config = dict(
    n_layer=20,
    d_model=160,
    n_head=5,
    n_kv_head=5,
    head_dim=32,
    d_mlp=640,
    vocab_size=1540,
    activation='relu',
    norm='rmsnorm',
    norm_place='pre',
    norm_eps=1e-06,
    positions='learned',
    qk_norm=False,
    attn_scale=0.177,
    bias='all',
    tie_embeddings=True,
    parallel_block=False,
    init='normal',
    init_std_qkv=0.0495,
    init_std_o=0.0615,
    init_std_up=0.0709,
    init_std_down=0.0709,
    optimizer='muon_variant',
    lr=0.00941,
    lr_mult_qkv=0.4,
    beta1=0.95,
    lr_head=0.0121,
    grad_clip=2.0,
    warmup_steps=200,
    schedule='wsd',
    decay_fraction=1.0,
    decay_shape='cos',
    final_lr_fraction=0.1,
    batch_tokens=32768,
    seq_len=512,
    doc_mask=True,
    train_tokens=139600000,
    steps=4261,
    dataset='wikipedia_en',
)
MLP neurons of a small language model. Each row is named by its layer, matrix (up: input weights) and neuron, and shows model dimensions 16-111. Each number is 500 + 40 x the weight over its row's rms, rounded and kept within 0 to 999. Numbers have three digits each.
After each neuron's rows, "fires on" lists the tokens most often at its 100 highest values on Wikipedia text that the model never trained on.

L14.up119:421559511553550460467502508463498522460527461475522467517515512515520550486556453432540479505485479488521539491473477544491517504453511500490463509420487540436415546468505561510492580473514518525548473416610529483445528484508433508520526478498521528448527474528400453442433527557560558469
fires on: "e", "os ", "D", "B", "e ", "A"

L9.up356:518544463468462509511414495549504553450492530384474430494467452510505517512629460456457571468496480450431387554537488430481489490462534484510427517517518525489506462543450495560496539520425508448530500455544485460448502505452550550542451474491522465497536446520504540508514429488553521624
fires on: "an", "al", "a", "ol", "o"

L5.up43:468426473481489457499417526438489452446531481462484540472490515512557527464533428517524512508509425476520505444528524531440414457504439517474478510524457530437483606440488464445477518493502511490473568406524491602497455515495470469475537465436553534503490489442523438513501506479497457541
fires on: "(", "\"", "W", "An", "H", "| "

L6.up213:432509505467428554528517498445475480525504565525505485510467425452488538512515560534495490491453545508486412481461580513497492460567461527457557540514502506491541478460557554581542453573496535484464488494537497506455510497474472486521471529494502497507560529505513554549540501488454451607
fires on: "ol", "en", "ong", "after ", "ession", "ac"

L16.up395:468506553498498577439442453487435421420458558565450557510563436414541518495536526468540478453523414445477493543519516443540485491507560507491454576515447397481445452450490588504561503524515466497439516523516498489498586529509511545585543490542478470512451468432564505546539534546537488481
fires on: "r", ", ", "ag", "for ", "Dr", "br"

L5.up193:526528519565495494513399532524533433521470462519506549510516509538542403503479480506536509534503437573518523540513461536542487554461498566555500557529486517431570523492491525547530550454506503482489499484542528455479468522561480534444440570481470443453550522536465491535488454500473518501
fires on: "'", "ist"

L11.up70:479492475482441472571524546452564447498498557415516486528446465465556472500546404488490491545472552496504441460482468447440492467513588517511490517519542514496482571467553487466563554573532527523517506542480503567502531529451470542520530506478470583453465487509489526495471516506516475517
fires on: "V", "Qu", "qu", "de ", "Char"

L8.up176:510460540420521481487506579460569545455486431510495505484498512420451534436492408506532477439522493522481502496524465571423500499505529480482563523500469486504526540433513487501460514555512481532488474460516529510551453520527527581431440441453416443523495484448483481527569416525520420464
fires on: "n", "the ", "al ", "il ", "ro", "st"

L17.up234:535562488486519549539476535445533521459504578493542520422548566450433462443576523509583438481514449437512547529475477458461539511459512511525495507524442450549481472492534492538532553496492508510516430467532461479516546455487504489514478459564525513528535480535532550507558451497524470498
fires on: "ch", "st", "Ch", "od", "et", "d"

L14.up267:581453440508519549511503445459542546513520513449531544487444533497532499483489473600521488431431531425490571537441522544524450480542536517514560472449514424547453458504532520514474502486512532508446434485526488506475469455514551460471507530492523563448556476489481449503560472551533529533
fires on: "re", "st"

L9.up135:478482518531470457470519550482500507461512485493483586516557478573501495506504513476550524484574532520469492593520490550548495520506509397521447478455483468506453531434526571517500500484528397482527526483549450474448476496466523496489517496542432458480497445399514549521509607418502501473
fires on: ", ", "s ", "tions ", "ts", "es ", "ts "

L6.up554:565438526521603550462568457505491490469531489499499541457473566481569448504509491506479526489467481497469522485408517485531475450430509511448453446560533560524460487510428507492503496440451492564506566489573499474524545468486482418539439470501507473524521495485438525485506583513449479455
fires on: "o", "t ", "o ", "ot", "ay ", "."

L14.up72:588449488562597440471455402532535557402494492490411482471520578491552504550497555569533429471501517470547538466506559508477520532536487445475506437468496514502462447488526520447513508484454517418441433508514461483530492453510550459474491493449489535496501554531477473529520518491556484460
fires on: "in", "re", "1", "October "

L10.up328:522528472465377480558474477520453450409549535413487460475483553546490471467572495544573514516547515514473534455473472540500512457559471547507525548548517524491471470511489489522472529536528537518478480472546446592436499546480467559545488489507471453523445459524449508518523491565461460472
fires on: "on", "ep", "n", "f", "ed", "e "

L2.up411:475410510479512510431526523447490484463470474496528441470458496499486477490433448511498527490495486533497512529545491556488446476493471413491487611451495472467385458413501532478499542511456454451474500519503599526502526493462491474479474486458497503499538513516476507575510499481517547520
fires on: "pp", "G ", "W ", "F ", "L ", "als "

L14.up64:527502520572497529541534484488490451561529568473496537535518449515474431517465466549429487432537463456515470454497494525506451591525450471488453511459494403515512429493401556498513460463530469473438543529506490537502515502448570451489525538485517488523551562526431538525496562542470512534
fires on: ", ", "ing ", "and ", "er ", "more "

L8.up133:488513465557451462490434535548540486550533567503463494521432474499519520459506519473522575496482526459541508564466455509563598466517538442530470450490463524477441518441530524540504548551506422494540528497548531487499490502500479515470570542452459588500541447486532526491465517523516542413
fires on: "ed", "re", "ve", "se", "ly ", "de"

L2.up501:496492494543445497465461503536527464473460468530562528469494536506517522489512525430497486491530485516547495572508593532483499391460529518573514565524521572487524502475478444442469538478506475542449522441527535511525509452502465434448456507505482498437548518504549529526561491440487529504
fires on: "/ ", "At", "U", "- ", "^{", "way "

L9.up108:440540509442563546453552530532465520523555506503495460523483443499572493346501460487526509470462495550503485523521535511519442568502490439449472484496468468510525541534512485485536492505517572526451502486492401477460529558414500484470463539475470504488514424541436487544527455485458465543
fires on: "os", "est", "li", "es", "et", "er"

L8.up220:508454509518447417488449479498482519494547561502489551602482461476490505459532436477518471550460478490524505442481473477544573500468484539462439484485477444426504514497505449525485561487479535525483567544495569581473438530489597533472465458439500425546499482476503496511540528520572549479
fires on: ", ", "the ", "ge "

L17.up5:545575503483415492533499507525550534551467527467478484521516483489469596476465458550455489447464489510484476474450470434553569481502482527482418379503533445488417443456479499550516434537532492524515475435581483567474512486508531553484462488603481508490497419461476523501488538491406541524
fires on: "200", "| ", "ev", "199", "\n", "194"

L4.up32:482545499534469518526554442490550485526449534513494522491528472528610463513498489492480492515512522495410420535473524517473477474512536460536393486471506500549531544464534472489513443568503475492492466502542516564451522526455504469495514468430492530544506481559442483470468493578541552432
fires on: "/", ", ", "ver", ": ", "-"

L13.up170:519507454468440547430525500498544508502481505507494504417415460490514513526532434549528449575473522445531451517520371514477540476453512544580464474473501462559413519510469519530518494521509487528475495442537484557519467518511452493593532581549555511548499467568491480490502437435545544467
fires on: "P", "E", "Bl", "bl", "Fl"

L2.up497:532559509451493426506412513558445482452461542473583519456472484462500533489489583523456518537599481499567509509502513490514493449557525445452538523492539559502523534481419529463417568471501523478537539560522491499537506478500478412449509466509444464512482507579545514535590497534459494513
fires on: "| ", "- ", "/ ", "B", "("

L13.up586:491522494483428446443475546510489502486577473430449500442476581470514520527477467489556508534578441521541431466464516474484442517535502536475454487538450460558536490419540532481504465580527477494502591477506461523488489564481494459549518530457491550490558505519512466421500450501491475461
fires on: "- ", "\"", ": ", "| ", "); "

L9.up565:450541448534513482474446508489404471525535469473489448516444536488526549515517444462530525478466513542551609503542597464472554523491525503485487537510595515499483455553496475504551487493473514477481489494542450555492515493450528494559534447594510445531500512512438474471466565580465512447
fires on: "c", "am", "n", "ad"

L4.up477:489507474537494488485452488510466517534556558480417496515466498443453550512493530492459509504457451480445486511470527533485452447504513505455504515492454512475520464479508476530467560472461454536526595506563593461532581506549486572442534418469484533456475532412494470509506519493536547430
fires on: "or ", "and ", " ", "as ", "to "

L8.up401:525516452581537480562525571504479473488446483454519504413456473560471496472462456479513456531462487485452582526519520530485469476571554519418555457497479497447526499555528586535582499444473478530519503504564524511529483580539469514516531501549501500494495452504467398523527424462573436447
fires on: "re", "- ", "m", "e", "um", "s"

L10.up549:499492540454514506564515421514485546576568501494418559543495444488513467499417465482474471444487515458524427502480528493512511458545491374449470462460556483556494485485487564439475505489425403476476517457517492476467483494502586487541552517410453490516506450420437512483542530497547512451
fires on: ", ", "and ", "ball ", "y ", "ic "

L14.up189:505468410490498532554491433563518446498463462451441496526526534524484556581592527476411495462458481475548508513438492554492520550474469468565511493376542499468475511470487488453521512522514522509498557560509489418531432512489508501505471497508533530585477522493460515470536509436477511492
fires on: "le", "\n", "it", "t", "ivers"

L2.up416:445479487511509508476567515522495453566505554577572478450479533559471480410558509542506526506515504519492486501504613529465515484451455493554493553529529471449444536454483498543481585459474392437477457553463536557472442491538411469462518493530543493550497475460468554554531445477500589522
fires on: "L ", "A ", "G ", "T ", "B ", "ision "

L11.up175:472518500519542527508476568481493512600539516557552521529509472532555557460581414556469446464475491535523534582462528517476516503490516536497483515538476506543462492433443535513574493445536569540510473508463541473469458429473555508503467483582428472487511470552501539543520507424509534558
fires on: "en", "-", "an", "ican ", "– ", "ot"

L11.up579:554472438529457492476559452473502597497471504448451456424445421478451463577543420514505429456535525488538495503552499482509433485511458518455490456498554491543471539453474488541520509417524518493495491507536484491439477470539495440499534511505458508542471517449529497506525505444558559430
fires on: "I", "E", "a ", "A ", "P"

L17.up86:532449474530573495521549488569519531503523505481498567455438477551447491539503479472401472466465467497522577475451531486515500528485393502493549469475550431455542490489500443427572526522548537514454495504559438488445485501492530496574537473473515529530555470539442493554543518467552524449
fires on: "a ", "ur", "as", "A ", "at", "ook"

L6.up275:511544472468386499482545491515518484512530512449533521469501514469617455547542438455547454513470542536481526549523468522497481481585635485546505509513524519516461491449532476453485548486530484422505528443514529500472529528449491513533597540532448471538554490533520651483497481502454496503
fires on: "sp", "qu", "og", "me", "Qu", "comp"

L10.up69:434543465518506473491494492549502558488486470453452430533431529491495484529435530560499541557531494533534522438481504506450602526433577525532476509446451483479462498549559561424462446506472468467524583490501510510507489514550534526585446464522513539519509530532457581553512502597455477574
fires on: "in ", "c", "ook ", "===", "rec", "\n\n"

L6.up485:461497472519502457508472517487501455554492510604506485418536512470517483476582540500458525460495423500478529434477513577561531496562568452466524502540495508458452473406519478538510520513528558526505493549557504434447489464439454519517525537533465570529532435505455466496513521514507409482
fires on: "born ", "is ", "ens", "le", "e", "s"

L2.up127:452469513484589507537501487540486524487445517555478466489489510502566519574550535582512547489469515467575499417543552466492513576543502505456491535544512480446504477543510509514503498485461555526496434636442477495456426533474416435592526473438489511492461444508464506535462516495562493507
fires on: "ent", "ay", "present", "est", ": "

L9.up557:437493505503467540506491523537442418503469439443501528508511504508509501455557439487474479504498492557508469498484569584425489555472530514498537513482522475455465478523513474521489543563521469465547492546510409521459537506498546477540642432457520396544525455529479538537514441493535504536
fires on: "v", "n", "n ", "a", "qu"

L9.up24:406464420517566496504537542528441499465493509470484497494461473523530506493511484460520497401408473531577557536468458471480427533462489503546551492459512398448512526473471516503509441467537532533426489447517464476494499431525554539495459534466447491524514498530535531582497530551439407485
fires on: "et", "est", "ay", "per", "as", "at"

L16.up199:488505505535500567542436519506463456474457520498504416544488519495541445491489482473497415563464516468520496481524452532548531535532469511546530477489507533511496469436450487485512435491436549539424435454451480524479507467534531442604495491510514517538434506498480474466476487488433490553
fires on: "di", "ad", "es ", "el", "in", "oci"

L6.up136:461515448525537512515567488537471492505491509529471494537541562467502497491521601502582566477452525473459485454532473572521550538546493468470462523492505459500529542467462483515534376471551469472559523563526466571555501569529520501499461483473502613466532500547476471519517523467470511445
fires on: "le", "re", "li", "R"

L2.up367:506416439519512405507491469533464507452458575480420428465516483572467491511431465488487500593541475512457480460506480501539525424476538512547481481499501472549519482486544507565455505493467514439584533437556459512484479479471565494469503428556491542545497536493503461480474551468513536440
fires on: "the ", "The ", ", ", "5", "S", "7"

L15.up58:500443495534497581490514572506495460489537531459551408508506451502588403507499596529479431478491509457459518547480503503540492503498468567435521511450487511503478443519482485456539511541485533471414532532489423470481454514536537477526539508479485495489491483493435517577448511443495508418
fires on: "L", "D", "d", "n"

L5.up476:484577480522479538528485542485559562571550585487449434532511488445590498535478483529469442531535502491456568500471503553474487408527570455443421481487480559595485492495525457555530468499539521540495445587510488548501463555526520514545441530433470513453512548495538519500491573500510512541
fires on: "of ", "\n\n", "fic", "the ", "= "

L14.up19:501492486540502467511588523426420515510488517552484434439477523416495425473566501553496529465424443491493522491518453452513486471489534513428500476571487487503489402485621485558510527518465494517509454425511491536524451492523528422514542571493498493499498534566500550530527489512461572511
fires on: "th", "st", "C", "th ", "–", "ag"

L15.up562:514484406472518541522579495514465443521534489501503519545543501420501465533493414454513498482509455475582468546490530516507521471499458495549507548468517482545548464482510546516522405444443421516485498506450546462442542515556502505440542514515499548534498481531490546556456490593493535462
fires on: "and ", "par", "side ", "op ", "or"

L4.up134:479554485507526471544450517505537481545563540494527526413570554470502528510564479519525513487499535518479523442493525559500546439430572550423450451615476517490471517470493475512588508500506515478438436513501522579552481512469506514493452454495504519531507482465502459530460501529563572543
fires on: "the ", "\n\n", "of ", "= "

L16.up291:492436507532477584528512519544487482450526508413531546580551537473591477511393522513502492449529513441532541531479484505508577484433501548486485470393514487505473611512497553404561517526526507500492492499476515505551500487473524523480535448493499496485535442489523453559503524479474535459
fires on: "ild", "B", "n", "d", "ar", "re"

L9.up260:521507493465555533536517554542535493446511524523536496453467516565491511535493419556475463466550561458530487480476491481501526501531573548554457532500510589546438503490456552464465483514542484481436509469617495489425463510482469513490459499464445536477468486570540444530549492524487459456
fires on: "or", "em", ",", "ir", "ent", "our"

L11.up588:528556431549541450506510468479501491444566446464454501536475403480414513493543496458529543462541505451475449496410497547499577552445536552500552535504491540534501467511520442537504528518491474447466540448478579451464387470534531481475436460508477431503471549572539508445554487552459506510
fires on: ", ", "av", "im", "th", "ar", "iv"

L15.up528:420474522498525600527442481461525496447423567488483506529555451532506486516507509472478460503524505525512514517479515496449510439490414554485507575460525470487440514449505502510490537541530555483462544421587474491457523545507511489512539530465442499544497474434489560553483442555447518639
fires on: "ed", "ac", "en", "En", "man", "ann"

L8.up370:459514530506511483582497543489515504517545518502440515462541415546527467481464476507546556486498493420462381594460503494474450552454481453496477429471498503523508456430444491478507438521521413532482461487520492483436519457489517543505509496441514482523502477522478556535498501514491473501
fires on: ", ", "es ", "s "

L2.up638:435486518538512537509468548440428477454493490511581482521583428540509505539393516425496491492497457481497511540475469408480499559469492496536478400563479439493481473487465469538485486437518473558470473489523519532505428508464464576500519572451463446523531494510508502476477478470497490494
fires on: "\n"

L10.up565:521478496545472464466556451510403467485411466571481558504512521488588409472531505465501500484508511497599515516443454587529571482479508533487474489360531517463493536511469487477501436504505541507512533451458428485578546506435452476582539436472515462485530522476477518578489502470488517484
fires on: "re", "Gre", "n", "e", "first "

L17.up567:544579430396402563462483523508505558520463563446454407507526464490454494570503493600523418466527466514526527452490482501495513483515518534536521431529448498541472545480507461487535460561507515497485482456494524547520501475513475479489475515585452559460515457458517438513509435494543501462
fires on: "P", "sh", "ro", "sp"

L13.up414:481520542454513491498449537464511530528473486480472514492495459438585490480573464507526488460492455531512448503424447524448434487437565426494541476492443510404454456526517599506439461574540477512515491532481511530436484561431519508477574550557517451539524487533472549503490442494503525465
fires on: "K", "sh", "k", "on", "ak"

L4.up497:429527471431434484521525470398476488429528562489515475531492518492484449492461500462454546505490484583485428526515441487489556420505518519484574448472496468472471452482487454533513472558528485499472471513500532520534531490517568548556619509476495447506495468467423571500531436456410487556
fires on: "'", ": ", "el ", "on ", "fe"

L4.up518:529505512479524505509421447576520481502477504568532541527464535570495419416548464562514541492506486483490521483510471509512554508459525545472518556491520432459453470490519517558453569507524580458497486511516481494378536536549520471445547463446467451455502495515542489506504526537521544526
fires on: "'", "es", "up", "res"

L15.up285:470531506585508558523500452412485504520556503503477540484460524499516493438532388509525596523478602474555501532531483527454512487488460511538486462511413518506492463410490529567538439553538510441525531568492510506484507535435501547499546508502433561492550428567482556503484478482538535478
fires on: "re", "te", "de", "be", "e", "Gre"

L13.up154:483451515494501457534495553468465515501520490436535562516558556565501532546503487546565436469498523504525536518513427540473518495444532555485535554515475447514469490596495502556526532553497517467576510526576441480541501538479515482541536465510502489515463495525522504523558406500489508447
fires on: "v", "ch", "n", "med", "th"

L4.up408:441581487551447589483539473529481485410482527516580513490418460434572556520488515509498483458546501577540538512481568499502524509545528386495461470466578463511406425515543474472493459495471519484553458434445532488540523517539479491518410530524505500521485590446456527506540491448494518527
fires on: "| ", "e ", "P", ". ", "|", "Party "

L10.up481:473485486522509538567513526491524519539494537511537465500394437473563517520550422534454528414517497502564536576424507431519537541548500540453460419497570493526471442486519476500450434520517467449522546432533499513559503484483512541486493508486503540582529509490493486498507464457434489465
fires on: "| ", "\n", ". ", "rec", "Dem", "V"

L2.up159:463523477455526515478530508544457487464505574537440469504502460514468575535470502485507488577468494499503506575453557482553519532550480474561515508478534505464533489532532494443578548504485462443527484461499474477473432602462488519476510492528458525587514548460488465487511487540538490549
fires on: ": ", "\n\n", "ity", "ies", "us"

L11.up193:463497469509456554571384447510437467473460548471477464538423540455473526490524471597556475496530442463517507521511578564478499474505468487529544516534484459489454526472416563496476461480529450499504538536530546497417445570546474397520534498534468490559500435505470536526488505571483556516
fires on: ", ", "| ", "), ", ": ", "- "

L2.up208:578504477528464442546508469499430478527476506541417464535538487430435458499484576520517518475547461473511478523511478528490469454492537537428490472516464469516474482542456530551455514521490467524497455581486577517562509469544458477546501426496501541484511439477495507499466533516497488474
fires on: "a ", "an ", "all ", "his ", "is ", "are "

L8.up150:461368482499504494576616535463440520431512472540524440466412522519452560470520446508521469551486555447479570485484437452508597486560545541465440534519508541501463522510497470505490468486506439531465497450511539497489457495472489497506473548439482485487535519554488525483527537493408501519
fires on: "em", "E", "our", "an"

L16.up263:391529453462453570518481514428447489513493421459446456500438517509499497530566508468412441545454553431497460464507542514467512484505478435480522463426510531502544488555546565520460502546469466536513540512525489495467498489439482500422467509529527546556527575470481515529442522527489468470
fires on: "con", "mus", "an", "Mus", "Rus"

L9.up218:507464518440516493477551503445472458461468453531545534490534543512472453519451546433527458533587413561534548538465478499448562529479567597475445505442514513418501523506540496488541492487514549474516489547541475523497482535461453460465530447519520484442483561456484614546510580524461510490
fires on: "n", "s", "m", "inn", "F"

L8.up334:453427415460477509529504508494462367422505527525466551490538448505481516502528493490481564536491485516549502598493480538471509452516503509462528434577500526515568472580539497478593477539471414447523509482575490510512466464455507436548479464501530480431489536486515531529473454495498519425
fires on: "v", "b", "c", "s"

L17.up70:525504507523438524487477493517491547427606466538476528477424556528526488472521483492501459488487542577447447579487490474502540494525477450570533470425418509507577436521512435497536501477463536431498481576446491551496482546562526453501467524526500510441473503451441529482450464488498507446
fires on: "d", "b", "m", "t", "n"

L5.up136:484469504501532502536536512533553562514489563539485551475535501478543497443529532509550541537484439540476611528463555478495435530526506453454454498531459511559526511436461468541524512450470574456539544505524504479467480505451435482490508486572407504526561454539468464536479517520459483396
fires on: "s", "t", "it", "m", "ens", "ivers"

L4.up302:516441570536483548532502536480475513414565457484457505440517486557474498496523528589457477537457515503471499498493463455511474481497565464551469483569528500475503435491495506565504461545501565560483495637567541481425485575497478498424511438426469511542460478450512526492515525547450462561
fires on: "end", "pres", "ond", "sist", "im"

L5.up61:457462549502441502477500537478499526463529539473452447555466447480505495519578488495505405463573529529502439488505444479471427474445480500489489414433513471390501548551478555434477524466465521502509499487511494520486479601482467530456540465538497406481562549505547475442471551534461528473
fires on: "ak", "il", "in", "ang", "k", "it"

L16.up212:561530487517434458561495505406503521460535495533522462529467551466438494466527462534521455387504517461476511597461457538490538559457544514498589460498486505461457435517550566554535514514485462394538492453455498506541476476517528464508490546487454469501499455562552528402448440488466464495
fires on: "d", "st", "im", "k", "ic", "th"

L4.up271:485437470504494589515561552480422452476528543442445489519466453513486498510524448498483549447503532558451558502445462459547432511476504528474449448444469485556580553516504537465452473498475569491513463535580505484477519462488484456503499493516366553516447491546487595552598501478550466570
fires on: "ew", "por", "um", "tim", "aw"

L2.up336:516467443412469439494489481485459494516573522511400478588499564443420446501466564474524488461491399416477481522487483502518506470433503527397491487444519527477463433521443503529535519505443475536554522583490566553556489465534484531484569510497489543486501516465480525502495503534485512471
fires on: "a ", "as ", "on ", "an ", "in ", "and "

L5.up602:524486472468467530517395540518568483510522524472528511437552457543480483455570497521507545516528496500505521501521525565489578511509511535471541448483565529481566488476527554458539516515494518465491547459579437485542481552446427436520583459534510449479526501543502474477463521528487490422
fires on: "\n", "v", "c", "em", "b"

L16.up531:535506432445505511554453409474580489547494523472466464463417458512529492537529487527543495405464452491535486445474471513487515606507479525450449496408524485559470467534437476489532555521545475520464506442560512545500482493571473515539446499561520518495518497486484412511532551397539499509
fires on: "E", "eng", "P", "A", "produc"

L9.up13:471485458512546469505459513386438523470439471499487450493479497475475513490443434455476456453514530435598551552503519530396508528496546493447480516429421558577531463502589536484542510505597442502495520500488489494458485513489458507468541488545523555486570518475548515493512480481492471445
fires on: "mus", "Mus", "mat", "re", "sing"

L17.up304:485504429481470471474495524468452471502492578515505560549505502456469467529534588559540530478457582481390542515433528484544423548532480466476522540451569497469462503451563443530517380440498469522480535560469489417512419511492535520521529491441471538442448501523529513507517460492548515497
fires on: "ap", "re", "cl", "reg", "le"

L2.up572:486529446540482555500454481477441562510492543523585544513522457491457498472436483527503497488501586484490573510482480458460520464449465455585447497535502478523516498472442558444451455447535489482462484488489546507516517484539452506480502536475463483522546536563457442577475485485455515444
fires on: "\n", "\n\n", "Spec", ";", "fer"

L5.up322:471589479552587492489492477513516557464516507460512517566485467583455578557493444575526501482470487520536502491478440537508515534430496532521496544466458550516453498549522511464507552535449480485456541504551465536460532512444502505506480511577553515517474562488483466622512531491526466581
fires on: "In ", "c", "in ", "5"

L10.up625:479562482529469513541467468549460481473537506537479463525476528499469537529580523481507517491526549505614497519499457515488484551480429445494412493415440431453455564475509522431532505489519542425482520460559417477509448512496478517492488438504484483483567569509456479490490587516479529585
fires on: "D", "d", "P"

L4.up579:539555469476435563491446509451542524534544530398469485552513502481512455442454493513504550521471494492444501492525505511504519495468531481445477506486515536476523478560484494531472455503467479561515504514514615543556451470537393499503509521525514533499534532509489582501565570481496519461
fires on: "ar ", "or ", "ern ", "in ", "port ", "on "

L15.up170:505434519481481494534469489554584533443541465512465441470452484510508487550558489450520555489575569514474489525528487455514439464452449466541577582507557544462521549588539480530511524448428494469496468483523530495434483418488586539515539445484483510547561499520529484522494446580522537529
fires on: "tic", "al", "ic", "an", "in", "ul"

L2.up332:423470524443457509494522516494468523455487485454412501514404495515493493533451532512524474498440504488536477512483568438463499569442516494514530485486573524485513425458519544427471485476490539516471434421504400458527516554504419517473507479618522450525521545440410493431489436496519489520
fires on: "was ", ": ", "\n\n", "si", "0", "rec"

L5.up44:439458544482437495542462508500446489477509490524495549470493436602552466513482516539584489487470485519504492460456513474566502483503492514447543409497468466442534475486411536552546467531498539479506550557530509475510492573471467588469541436463523546480442461474545520529412480442478535542
fires on: "on", "air", "sist", "ong", "ew", "end"

L10.up432:517455454513469455487485466489449480467456541516421459542489500458462466493542493495524516526474532475522464487444464513478500440555520467522486459527491464524509524534514576519440475513584557500554515548460541531458444534507523499486543407548408474481534463491548492513561617575558609445
fires on: ", ", "-", "thern ", ": ", "ous ", "the "

L17.up586:498496484495455563498460500400477481513528483443513512518493497510541553526570413539485469528444485519527499527503581579524475448526576576498508524568486497431474492506521507434519451546461494480488520493441540513444456440497518410498525499492505495435469453512466514502502465486549495584
fires on: "p", "um", "(", "en", "an", "h"

L10.up341:547444554470502467575438485460469488419526434502483473433504489549548512526627531560562533484451502463505561501497495603467566480461559564492527590476446458453532501475474442430522515488511459458467446441508521529436429509415501518523583475554482448500491501506462513491463511546472487436
fires on: ", ", "f", "F", "th", "n"

L8.up235:507515626526529489525478551520510516444449526537498432490460505545566503522445465497517505477453537486493536492522442424453545519464551525507496459477505434527492506539466493476453566577464556511423496460494571484445464475462525523531563470488521531619532524525523451552479514480548516577
fires on: "in", "em", "t ", "co", "its ", "pre"

L9.up429:490460448570529547486510513545471434430516428517451459486569474486516564464517465499533456549444436545530508514443505459507487512560536521593509491466629557470475533470522545564515570516483546565576477491490534486547491527451491491503457529461532588509481463474410525503506459492529523406
fires on: "ed ", "ated ", "ce", "able ", "ic"

L4.up135:523494408490542494482489552462470430476524466458525487474486501534482462478501508536563435624532475531557571557458489485453538537523499548464519438515474539444520467608545467521535560548437543463496531496525489418497524553532454502483492502502475512495472480531480510570546497447514537492
fires on: "d", "t", "s", "c", "b", "m"

L15.up214:487481468463479565475478562552475513492471530466522470532516442434503503542525523520486456488476442543470501502406445505494432501528579448559536500549525460502528484451523560501553497524482513448454480518472476533502536577462538504515536512503450514510551460484565513479506504531513491532
fires on: "R", "K", "ag", "St", "r"

L10.up455:528488538493517528500475531468537531472524423460580483506522449501558483520540487500586414496483513551521578440486507515432509498447604539500495456457523455602582546510508491518530487554435435456440487489591497439448515555530547482506516493453544489497499502529499476487536459496532451469
fires on: "ab", "R", "u", "ar", "ac", "v"

L10.up360:464545485527505523502548480446548535420516435547503521530502493535511486471576417504501476495488483530482491554471463533482471540508511486551472479454474507535448419546410473547509505443422566521513517418539504472441480436536536528549546438513489537500433597506438503480464438539554556466
fires on: "A", "B", "M", "i", "How", "Wh"